MLP neurons of a small language model. Each row is named by its layer, matrix (up: input weights) and neuron, and shows model dimensions 0-191. Each number is 128 + 32 x the weight over its row's rms, rounded and kept within 0 to 255. Numbers have three digits each.
A block is one neuron, or neurons of one layer that tend to fire together. After each block is what it responds to, as a language model described it from the Wikipedia text at the highest values.

L8.up1455:144163125158167127175120099164167161101120152142121153160172133149155137177107111127153159092099140144174155177084084094137206125093068104121126151142159138094116113086160149126175071068148066046142100157139089112203106087126134143109146117153148198117169136125128097123083109172160175145137124110135153107106194153101129139106175158119130123153089160096132104124144062127164077095132127142077173167189148148130109149111140114121115141075156154126135128101144130149151096191133108091162111199159100148107132184121145138159102126144123091158086130123100212120112137141138139141
Noun phrase before "to"

L8.up1038:138115126064137150134114107173110188112136162110122088135147052185088080099120112111157104110071144103075163143110143122104120106142068138181157113079090064148140109081087190143131138153148141051168095158168106171145151142140161114104131142150131155143207095176144175138142162101040105095117170081156131067125139170107110198113131121117129110148126143166118206145115112063174128129121098163201110095121148126110189113105107186079140128161139142089121063100118121151142072077110123139111148116131100135095161135120118140070111182172126142178082173093153132118096111167171176078
Digits inside numbers

L9.up322:162143191180144181100122152113156164174110133120122106148107071109097164094125097149137131108148196103126160117071205115086112114141099098126162194126092142147169170140176133125164087135194114119171114116114194104116091159142177052118111140119125126189113138139166100113107150146146141114130141118173103145103120161108111094081179167155193197151097145155122119115176127143170157148086158093135153174176137116184085136131124124145081126108090116171073100119149094090121137158123149153152155139086153097133167156074167137134116201126142143167161097085151160126133129149120126170
L9.up416:119162169110097128107119128117079074161160172112175107126119134147146112180088101124111149139094173116171138091123079102171144140093125121070111144115085147128152100211163070126110122152120087206114105062153170102093097117099165123123057102164125064113121126145109141094170143184134130098138127161141170115155104133198064107145117148097112134101139165064113140121120113075163150154183148087102167132168122137113120146106189118126102155122166113162115116149088113115075125091139119136154085124116080145166147139116170111161089163109090126108142216133123139051133086114121092090
L9.up1501:092150100074128175096138147142115103142108149147123036151106120126137133095110159104130123099100085124118095173107094184139110106102089105126126184145152139180112099093181141144134104144161096119161073141111120140151158147180102087096145143153097127131159127077096136108156113125121115183103094186169107147115185111168132074187134137155154131084165120136116111162137075135105112132102119056067143123157076114131085121131118132133125131165126127115151086077123077185152159115136121073143100118189164094097112120099162097094084212101144121131143118098102164151162153061081147106
L9.up2179:108127160111093139138155091143095102157156062066118165163183091139148126137138117088122149121137171138111189130117095173134153103137176157113106119118054174119093119117098077092146108185182124131110130140126085095118159168117125161145095105111143057125182131044145190107172146144109111097125061134109185173175088082118158063102097115073199178099150105142093145134091072066135090151129134105156191112099111090101103147165078116134092202156126102155123097073135148086137121095174181147135096134091113089132120147102080125119078172035116191146144159106079147133135061133120155142
Given name before surname

L5.up986:156147136168111109136175073142135086111126095086185166109116113161092126144075146116121133101142162151119115155147091139122155191153134168089116041118104150126192185106112109117124112150172132122082140116146131104084051112101109135127113114093102144088111094141154108129181091130158105094110124110078110156199097111135121151112131092130137189083129184075131124116121164143132069166133184131102181137086100126102125164123174090166045168164178142160160181140163142112092124158095181180099137138075138155155157125144095093159088163082143147162170114135143126155102120140169107145
L5.up1733:090159184115101129136127057192184074197112137112115198116101138166110112143141087109160138114089132126078176123124123146139111114190128118100133011078111130140127128146142084142106103122117083114140112104143157125079108143102117080081073118147128116148179124108151150131108124108141095122124118124195153122141082124202148098092113140131131183096153169094130175134145089108179114156120170109141132129129151109092124197146192136190098209150104057137126132128140101107107124131149120121118124124100145142121164041148079130183063181077110185135200155163113151182032152128095077152
L5.up2069:185118132129113140159150139128124131207154152161164118154146134136147116188125108114102124181097173079119123096160102124167126135131147129098146075068130182137089101134083155172144081151194158154100110110111172119081082088140132089129107185106118168132185081148123114176083116147133115133092073130169124122141053126165109164065155140105093175091132122100136132124086098184124143113178118170102134135131173164098133216112164131100074167122109143163140189175134130097119080146141125094107167113149201115123109102094076158129103188126125180136154152117118070120090115129177091167
L5.up2139:079173135131096092139120090138121101136162121076148135119100113104079116118098092122125158145097135166148172160080132120143130120146090193123127126108098141136170113185149086136183109064149137155155167086152126113119185100136113100107133168142091115152111122213128148161153144076132123134165195063146116149132153132191140116139136138202138174096158109136112105103157103153168118131139110067147130116152146137108132161124121034105084133117089193094169126138101116121137103085181135138125132134151113136161117113122117125093083159071115169157195141071135133081111141114149125146
First-name completion

L9.up28:115157134116148139135139139181156144079096117161132133137194168147142142049126129101110068099182092123130146135134137138123155135113113152150085092143150159066180098188101137205198156164092068072110151128119112102135144110096058155098141088104163099133111089144122104144129113209090096080100134100169163117124127083139183138120131119125127064106131160041128140189148084147097087090146141102074143135148110080119142191119132127143153126158116173153143121094159050183109111117179115142134153130159129109131120057115075159118131136152124150085155165069078152130146131135109129184
L9.up134:080104125134244127182156164160114165115110128120140170110145120168110082128100158148161133168113100027172177110157116127113124091132090087120081114103131207085097093158122188126111139128116121132162100162140103093104219157101057131098113097176163070122105138114157127131183081174102121083110154094145067067124112132127108130096074131116146116122156201146102165115168165128118138137110126135077177076119111024100114088168109141143138166084092060199172123148101153116081144095121135079126106121135105107131150091059135092138070112104145128139118168080106140165161123173127140131
L9.up782:164164108174125092175120117138111133130127126143145151139199132141133077058135145148130122139119094130196142115159138154145194162149142174169155139102135139170144084120131144119153083141185101118149129108088132135150146132112206155112108169161129115123134109105108171152110141127147131194076129137173096118127109100155156191129112111132149156177136132163187169167073136138138078125091132129114131111124114169171113095064121111224171128118137145113137147091154175137098112112145171150099106128110115060120171149172155189167127152132086160112186198131156144090156114123094112127
L9.up2026:146094094112117152130169148094126103097117137158158167104142088200117088128078135155144121096141125137122101135101146157070093100154121126107063111182140187150137125121146132170067180090152128114191168137088142084136120165151214112064135095115141112140091183172061096149178140140083113119139159104128140095115138094098099125163113125151124107115162166162097103129106128164148040098114129083144162079135124130134128104121168069103162091151110107170143169134146049129139077121157110144065150093147199099135155104155182151114124117194168118127090156138139131095128167176114152130
Digits in sports results

L5.up179:113167161135121140108136075127124131145122084195122154122091129106114158143180169133129138172103140081130181083090143058166098085165115091153135036136101093118113133212145173089099132184102170128083090162116097141084083117139152142164056108161118034144157135116062127140170062133131135115093157107114113123162112141145115123136112121135126130086081120138148162121095163160101138170129101120115192122122121133138149130146156111157137177173153149156166120174168086149157152155142096122144093133100066163116143104173211127135085117138096144055149120156108134204072101181096177170
L5.up539:120106157113180163136137126059079175131134135108127203088160080068128110156130096121133080136066114102126133102106208085125119127137101109087113099163099116095147095155084090093076105126169118143095129072170109129146108122086126116124123148134189167129151145073140134175144089099148139152188192174119147092164141135129154123102144166189117106093074104114120129082150134148109132172103051108160146117195111143118148148158146099121086125110084115190107068116099141167167093107123099150127113151151106135146075128122144146146134110132117119125107149129173118175147135088135129133
L5.up1463:100117145073110158100130111109153093180139063117136136128110143126080097069148130120085076142122073115135151107124093128175113140114112132042092068131118208094136086114080107142159138106144157112119126121111087152138148136121117207071151147053073068076116165145148135156125110111130156136126139130083097051157128112189115144119117134151133148126074176180143132135144099131123109198092187148187170161132036209135095131134190137179138168178073108133156159125136114152146122070177125126079144118178084120195167149146141125111183056100091107150134096047150087220104149150164109128
L5.up2005:056087106176138098158118137106134152133127118112123079180107180123134156110126097135143153133059141078205137174143122116109104155127105125127100059119167106087128076083159117100146110106084107182146108135150161122107114089134110160162111161118157119124148070130128129100124075106117083143155157097057025081150107124133099087076150090139154117119080188076120106091169099133111116113141078180120107077142135120119104173079127087129112080156135135102119152111107107065177184111174123158104126067084144174145165114085087131135079108098136123056144161156165103130069118166086149095
Year first digit

L9.up521:122128171143111100083071076116143137084092138147135125155152130127088124173093151133102123083135140106118120106077145158110177104169162111082118125108091126149124149138145106150086114154123085162109147152147147111086125110123143135120036155149114121167077087142092157160011092121119159221194145126121139128187138095117128093116148122138103208114101123096151171152141108146118184163129150119028111119087118096134142103180119154144083110121141115162128045140134113044176134107115159146095138139158100161144129134171116129077077081136106120164111166154130145111082130110165159089
L9.up609:095171145133175116066158132174190105108195124079094194117108166087160156180134152092072138134137176131148118141152114131145138108093150101125109112157091093136128122155094138113117155142153074094118092100106194071123091172126128156125108165097096151125088142152178072124165124151132140071118071104140091112135178166110144152162123093203174135134134118180137171165114123141168143123125109122154127154159139116158174098146151099134087174170123118125244100122149146194148190179047068133099165157102107182174108117158134152073084136117155132093093122195135142105167084149137099160
L9.up954:156114173084144156066092072164127118082154113031178124154190106082151109155143127159082164151098146168159126135105166121139139100089111106079086052191137167167148135071123176163127115178137130163142146178102098083084072132046181132131068060115119135191105168165133121168071117152147137144153077150088136193043094138119101137084148162089180099170142104017142087151079052120126117093132104133125170161158107160141129093153123146097128128115128135142205038115162090073104072095154091116133135163075157095145106158149145094148094066126142193134180103098136111097088148120190138178
L9.up964:127139123129128173101141143127144166175166219132160161104124093102162105092042086140122165084107134071153188166059134142122155122130119152111126156092140196150125142115124124135164088138146181145210131114134163086162129134134152176128181103145136160108037138135137099099137132164135096160122093166136141186138082165139099138123104135184123114183154166098133122128117098121133139146125142076076123099114156123088113124155117165149135053127168117157157100088126139148088200034142089146098132154136126151149105142157122128186186149123155128124189128117130139162168121193124149171
Number-internal separators before digits

L8.up1052:132156159132128147153103119085211057114146168159174109155095175153178122152149097136118106150095165110165160099085213133107080204148059099140111166118109153135112110163091059096118136139141106168135114132148168138099102152116159112155085133104071144129134077136206180100108139107119114106160147106108107143130113109125122145165108130109092188105132103092108135155161125156160168124129092096142121132142160100145184119130154171151097165124126145151137179158131114092100122109167123139162041107069109112103127066093169135170079155104082138138158157180069107121162067171133112121
First-name endings before surnames

L5.up771:077156118154085111132082148142132140190113121131106121131140152145147197103141123132110142082138124135126157189120120123103123057180173127142071116111150111110142103134134092154114131107111144179114113083168166142084128157181136169060112141164043130182120072165123161126131146166147191163087119148145133210099074134094095100177100121109096178162111114134090159098134162120087101168172072139132143137143137118119164123128119108113158144146137111169183148109167104165148129090174164081077142098143168143133132127144124158089164112140134125149071099086156067181117091142142127097
L5.up1173:079126178109188085129140158130136111151139195183138088153162125147100094120094147153174188170163124122152148109141149130112129054117149149154162106154117107112165098175150067131157162046149084112183045103145102160045081169152202196125093110169158127091097152167118123190136126116128121148157092155125068136115137137124161160068130179194112154115181160145127105200103154175097132141079087176149155132120086133101164108112123159142137143100120123135114097147177131099164172065133149155106139113148086094109118131068149121097103142075136133092170160097093122124120151127120182103
L5.up1290:148116194106179159136128091045117124140149128118104081066098133161202133117077136138128108054151109128081124133088142155120168108134135107142117136127087118116200141123147089189119109124074129144166169134158122177125119114180138171173155103177185175125111184137153103148147104064138070155157108131154158154132130131134116089099130104155114125116135145141103135133115122182094097113225130198094083114131174184123096114204123157096097122142127181040162132123120130154112147113165123175122122130083142097114126136124124146135097104126073140094079149117114138102176122139196113205
L5.up1351:109118144185136083127126150139167142121127089099051082192111203130055131134158147095112086142150137135131078144106089112133126104158186146120082156124082142091134149129163119179118084134124140091126130148136137173131150160162145131111109110114145105099132138108132129155136116100092126139136113095100132107154121102077197156119048147137139105101093146184137142077191082194091151131114082119105141098125082170024161110125076091103100151116093116140147118136183122107175121120110108118088136119124108111169067121085096110150126182064114125120114120136153119164056121156167138143
Word-initial un- prefix

L5.up165:172106127102149086141103121128141118123171144128124153088120124094148127097128141122162148125101144073074129124157086074094138129107107092107157118133122182232188103070134113161154143154138103120075126155142114082099111115101148145104108182060161101147087064185088181098164118090156153180064179136174056120107143128157097136132116127125099124152102103111160137109173168125128079128155134086082121116118110107062153116076130054155119190176173152138092132071115116107073055154122161122139118129114093092150171090112142167093169148134101143138190129187144143146102100158094179117
L5.up736:160141172140150140128143084145148182130128116202161117139143130110092162098167125164136167083141096143109160149166073083078181100066065063155127120134098093088128131110116112207179138142124142100080168136117122116117174137108117116078154178067129134122112067125108182057170124151137105143111089135108087124130137115115144112097166124073049126146133168112087130135127192142163109083155228125093080087137110075127135159094134132153069148156132123145063099031145179107119062180136146144107112099123144161088141162168103092122155119152161154152175104092113164123128096164070153124
L5.up984:209131076138255059082126115095162105074105151100157153113114155129184104183137102057155162073193078132095125136070122079115100098083215133085099090128118122116141120128110146117143089068147153143152123104142166110077136140094112129129146091111112138136116104084119094085112105158191189140094207154119098117092163142071077143096088157121092133096127175146119141177129123112175098087158087170092137122110140115110076102113098207165172057100148192087106057117163123220183104088098168134123112155150124132124145167074106179043106133134133158123117121131114178107118105169116147140
L5.up988:170168089104130130137148114127145101075059175128110200142161166107115144124143133112096185106095169131124116120163138098166188144167084096141124024104102125145137153088106166129127143127126127151161101124091093156063113104113090119147134199107189105145125089099082212113167133185135129129115135115181118154135099165147072134107124170116130100132099096104135124094125216146098111142069145129115097131166126118144189147110164109122175144149109132130096114141156152054137094171100105143153133115153122100169178063133124132169087116148120111064097100157156168156156118220080120182
Sports result digits

L9.up343:158138099148133062105100124101144111171105133132147164134103116144127124070154136100172075163118130100140198145135085121100140125132146176183105159127147120165135128159139106118168144125148090154155136126112129144104115125111062144102099158059095140151113180146169171178112132122118081164164130103141144097138111150109190119120109148148178166154103115183127153108073091118140046134101094140110175072105148067145099130070147152127188120143128151142208164136152148136079116117128146128161101140146137138191120095093171120096085115099125128113120125119115111199090146148156146122
L9.up431:111126114084154114095152157151120105116098083127162099098151183139095120178123083147083126133134150106094056159115136110149107132063157189123126081107045112159135105080121130145175203109087069157179107107139087119113165164122134131110112083109103122158123089111116084117053126142077119163095162130084124146174119125099165090157107174131175161129084140130100146145206109133162151113131106153155124094124162158160139159148123110138118131110083121078139079144113190133086116089159101069141137189130082149157146141142133077120090148041131133076120140125153046120100147164173161075
L9.up929:134083131067195144119127106161091131111117075094139123123147145105127215114108182147126163151132212168134110124157130165074133146130151130064175223133148119095174147104137113110158193133128123114143188100155134136096127097095114165149155059109100103105146072119107139130122164106164147122171130125153110150109131112118137109129116156147099152183159124167130120173131048121122148203148106158164154121151104144128105130118133105138119130185084130125177111129153166215128103156098152126135122111112122126212163124076170110146125167122114152157150118156149159157045191170125118101
L9.up1326:127138155073131154197117115165127109139092137083122160155140147152161142089144120020127130133090136120070066141111099143118154136142141134097191109103109112201141150106168185179164056113145152121125138107118140099139072103155180201130105123109144135152114154127180173124159119157123165157105127129125094139139147173181139093163138182100157107142094071151124106149109075138102159136117120150047120126177121124089174132094161166119131054141075074101146086120182180099141108149176137119123068136090214131138054117126140112176091050060100139128101081119176192180114124149145108147
Word-initial prefix fragments

L5.up1662:107133156139098160140133150142170114148108190102109160119116178055111145109159125126130150079132127123150112131095155132152183093090136141115074082171097165108212131130105092125123095049114167162097108084124182082118146132157127193132136140194138139134173121209108122184116106114140117119113143144090148118147122138145116079132113094138119170095203147116086082102132121176129073120125114077072130133188133123183127144110129143120125126140120143190125196126108147126141178159153180212139153081115134130131190101060169131163166130154116080133124124135112074098078170119160153140
L5.up1681:148098115163058136169117134070126128156168134126096140102155109094170089119140111132156114129117152151103130119188103106088161119168095090120126107117120132097146144124130127146111078194082096134144105125126103114142133161152166235183118099161104144163140153153098092166138080130141160113142076152108102118160188163102115076070109106092164127104109137132103141102119174097141096183147097117106152113166169123117166152135113163150158108128107107155132109102082155125103159139120160157158105114173133149107150138069149105138138141095122119116142155134123089113122120104149088143
L5.up1694:065111114118098114102088145119116151128127149119116116086119150036143116127163084126151167169122131141089105100166116125158184140110166138124121136091118163115179165121133093136130164151113089170095079083144124132103145141149143163153113122135145085154174114145186139126129082125134114107130083161124133154100155126062130111090152149151079147112141132113125146081096146119136124192086113164098071096068092146134224175109080118123155074115132123080107148135086164123110152134169165127141150085121121144125154118128134125207226149173165170074123086151133126124093060103128118120
L5.up2235:180091078121131160181155154118192161132135155160101152138104117110126180138150101135117111128167182141176059108114173073090140149192138107105136093100064166159078113124125192116099169103104109134156115146128157093100196039123117211113074059137096173120146125119129135188062113105094093159110117165140121170140133134161094148127101121126202190170157099182141177126094145083188117081076132125150163098080103168115173134154153150148077128183106094136113117185103143132127084120120181136082106126094094174158080108164106131112149118211130113182107140158145100175070126188089136142
Passive past participles

L9.up165:040129128180117146066111146105118099128119149161151128166139125130203113160138061112123143184070125156150118146139132122091147142144100107166179110117070155091133198142153174067168136187093160139199122204142152140126149117075159180147131158153130133193167184094126138163100125130120118144094086084097111153122130156082132093083110116159132163091139145160136185114151122093148159107115116115105169119125130146117134153140096043145135093163128112133161144108099138121154142109133161169129125089120128143133129125140200130083148174114143140139163107156055099189113135160111199099
L9.up655:187096143122066115085093116141113111109092059129053118131087125027110139086160138192138153107041160100135107091151146101090124083091072092082125073127174116139143145154201113103131088126139120142136105170081143081111137136146130110129087156194085118124093203117091083112123091119111163151125161079045125125165096160193150119126129141106156120039100150113205073161096174132146152135063148111087075142112096153199096118118123077131143136139133108162127139123089141092129093119106176187108110142115150133094142104131166167189093163108119144073102129072090106132134117152153153074
L9.up1616:105067118086113074077133190136110069129153124111137179096114097118114148164147091149162198115126206132143109160148147130176069136165097123098104100052134131165124154177117136112133122163101145147142110160138121096192098126190140129084116074166150096115229145188133169175122134133120103128174153110108077079095137126187122106223164091138086120117158143126151109164079141148113140109145139190177121168185175146146128180113155081151147108083073103102145053154159132130122092070109117137118184114057168146128149103123136080111132128117147145091065114109218137125142147116081138110
L9.up1694:148135085118179102121162119098119100179113116094107182139110117135179071088123128162158083160075138205096109135073188151148106121170129120102115129022081102100127120075152107143099073197135101121161154146109171168171095084067090105117153132106073141065131103118142152114113133118211173131128143117105100098090177056108145132109124063116162150159147109135190106156086122135121113147131134125091134109129113132142121142119091115169112100107112169068102114180170139143139148125095154139127227130078087099150210071126121111128121140089169131123069213102191142148131128087136117156
Date-introducing tokens

L8.up1726:094131123128144164128139136052125126148057082118095116139159090120135131142128088097140161124139056106151157178115067164097187115070152149082092070169116095133105097047094144132152089155128114131128151109092136140089107077142140155127137103184108123124070139090116185194133089114113122146120104096099136144133087146193132120112085095131106149137097158115131162136078093122112108175112096116085175110161111131152171155072146114162120169120170118103163137146104109095149124088149104120023053108174152102133133102118149141121082126100123122145139057133143163121107165176128114173
Opening quotes, brackets, prefixes

L9.up492:178106037155156123132067191141135137092110119087087149160181129145098112131174083147110125157167126146207058153134098097132132091149089135154133145128179113081110096153149145071103062117092080122101086125136089108114177123153105086072150113215143159136145161168108124097137167150128169096109199102135121127108114109102161168114177136135139084117129088136132077162135152151145174097125102127079085125157090106127102118106142107169191072069144154201129122102116154105136140101121162111138132152175098127088165154126129141099123191165110123048139141103104131149169191101078169134
L9.up569:086116111139088155163094184184126119099178169085106118106073176101152107134135076060138056098128086120104095114108152069135116095163141103130107051139154078106155100163127112109094140156110094091148085148130174151123114140082132156109149095163142121155149181135111111141120101115136122162104144127133105118130143113119080184148156180091117159084081158111138128121150055139157078084092199158170114092086053121167150110134099073147120197150065073158123116141121148116137138137098134144152159144143113089141170178103137130181150120173121096109163122095127166134066121095156132153
L9.up758:181140088156154095077150114172117138174129169101146189126106105109110126150097122115161097103132164162157097107110191145162156138173110155142152135164109101140112178128101112063144069153156187142130133091145106102139113059039082113135164059116130122132126096180119078137161113108065150145093136192119113120186149158127113163138124111123182110173157092080155099179101146142131153104115057138097117107181112084111118100124136118129135092155181107072149134155095068115152102143164160199124114099131116141097099110081062116134118096126173040158199149120163124102100151147156112122
L9.up2092:153152134108146101120097071176108103161126166141097126131125109148209150105085103118099151077158148168162152128126134122157176091145096096121123098107182104079151143133140122070146133118193109115108124173144046106168144132147125133109190154104119186110196202162128129164121083182149105132119107102095143135091129159138119121110156103134128077172083166127133123108174161110113103112136105110070128144173138105113087135104119123099154083107172147102147123158135128179151133137117130100145178173078140190079127150094127133104120138149077095141114108119185154133152175118132118122
Next-token "to" predictor

L8.up2205:084133138107111123145066115099080134120070130166046141160115181091188080110138127095172137153135150096084146139092180067146100137155146080132134077142092131181133209172140140063172154190124184184106127131136129149106135100082175169126113090174089117154118168136104086089181137138165138121142161092143133118139091134155164095132126104173148142102175198097187122103171148173060114114150149196147159167149127181136116153116121090149137193138124200114142107085155118154171167129141159111153151188151133129147118083121164168116117190204095109070146137121106150125132149195139174166
Before-a-year predictor

L9.up181:153129142160166113111136124191125054071183107132114104131099108118117131150150075130088108123158127097120112093094099116150089162084076162108110115153080144085137097117113069106111162067123086116152125111200102161177122134098201112141123146118122103080153147126108111116107139171154108150179172105136074130147181158143119147100149187188188169144087148146117160133128115190162106170129117204072100095162134153164116123149107148122199077142114133128105115137205147154075070104142148067167130126192178102089118090119100134135164097158108116102082155111097170167127122198060137130
L9.up651:133128098094133148089145157118123175025119136124165071124137168154141144178126085117107105137149167173121141096161157121129136233125083134077156167116112138076116149170165060083168130135116131055148130117125139084088173106141104115125154128119094140075123221129101138112141114148092134121118115098101128121091175162163121131149128085128042119106140045132145194130119174183144194154121147118111096142121117134148147050166127151102096148125112165161115085147145111099080157102164084191136085152091112150115109152089213131102084140094127078121112125109145170109135078091068114052
L9.up764:108112182124171136151085072135110110158140090102128188082120118116129164172168136142084196162080154149102147161044071101118140185130157149117118138133128181133120124139141135080120139164085125136109145115194128173154187101148094120129113075110130117144124148146143106196154113135178152159121153119143121126181139140106155098073149153157158123138127156103150139087129171113146137094128181141097143071135139133109146119134141151134082180112117138109123132120160116086150120106144103125170039098136171156078144167097078058151146090109079090074079154152150169121066111133071171130
L9.up931:096110147077118113161156113130137103163138129137110097152135097118074107104123118080126140098119129145109113166107054106158153110109186096187126091145138094165167153136100066089102142106119190132061117145106185095101172170123114088160128103155157088140121099062169094149122109074057149123113133077119145129122128177141205122148140175136173123122182115099174189178112154075169175144169106138109129121166185162096102126109136130080105121148107193059194138118124165085112091118111106156080165107147138109099136108161182180089092091183073106116124141121161166195109172097105127163
Year-initial digit 2

L5.up827:121122194129115104115095151178112148176164134140154153129167150160189128077103165084122147146058135142153107122156139083120092172158117101126107125123161178119151128195170106116104097128110122094166111157130128168096083162171096095158124156169102168135122131143111134161115127133129167079160198078105130173179147108140127119193149127152163128097133178139102133091074105181172122116173149131126117153139048158144068144148095083165124098188142086183106148118132122130192164144073115179168132184155177137136090106116140134143112110125086121106178175207064149118114143164105152151
L5.up946:114078141129157079048132161121107157104147191166138103107181203156123177122068115112098164155079084158105150121145096151105129145155062173152161210096143140090119126131100152108138127147146119137112109159084154155174116152116121118109146100176132143089130072092097149109124139114180135093108107126099087103071173150142128143086117161170161174126086124101143177139120134127138136150134170140104049153159102164130148125075063176153185176102135159158118155114192131129115068136107168123090123126125123072138069172185170129236130166102122155083142105096102125111080142087108152103
L5.up1509:066160138171091076116112096150103181069100106185198098048128121124112139168171143131117110142133081153116151156177142068094066106139091120099123026142133078098157041148179128169090130113074104143105092120143176074083079123163165153163136083113135101163114107153123129150105105148178151087175115155079147125080153155162180130128123151198171154113139090197127119118129127149116088114104122139153142122168124132083106133102121194115164071152151181174133135126183120094212103129149133121187140132111184151125090112127134168127089166165137087129138135144112111117111124132190122117
L5.up2037:170122126187170140143175154135110154137161182185095159152131110092099169150133108095122160130111112217140122124144124134136125150150092115178143024153133111151138133148140149087134142201111121163125178147132127132099114104150121065103136159146107107150104138121117121139081156159120126070115147108055137107091145133140147161096154111125120172098131096078100106193139094144110178116146149146114076102137121170150126094141100164138100111163158123095081182151173184116184157110069166144093150212122138098165087204158123156192077123207160086112091163104120082175154139142138132146
Table cell separators

L8.up1514:100133128154200091100146114140151094137135103212106169176125093107139135149177098168151129091100132145093125160153223135174164074178081133101049115128165121141108116136118115154169108114094106160134109153090175132129100138126138134122060088111091137107111108113097083094074167099079104091071150110152140177122141124141103173139080054144085124109125137135139089164148142192184142201098129133072093110170106055101142077095137159108136098078129093156194065105115099102085124141141110131074187105161059153124118158138161196121116173087172141135132103081101210121096099095120047192
Inner digits of multi-digit numbers

L8.up1727:083116186102147092155082136125118131161043186155135147112107128076162166141130150088089136116157138101181151164114159081124092144078106132090143201179103111203042103104081142032143157108119149094095124126155127119094102158147107132140110167064149149092182084115126145088085148130091096193165149115140160127150152147135178097123146145136158156090132148065172139121122147113125138145069115181114145094098137154081126125202071106099111108068174103102100118082149093096155169138089106117096159107104185083162112144136161138129068074186174139078154167120033116085130148136071092170
Year-initial digit 2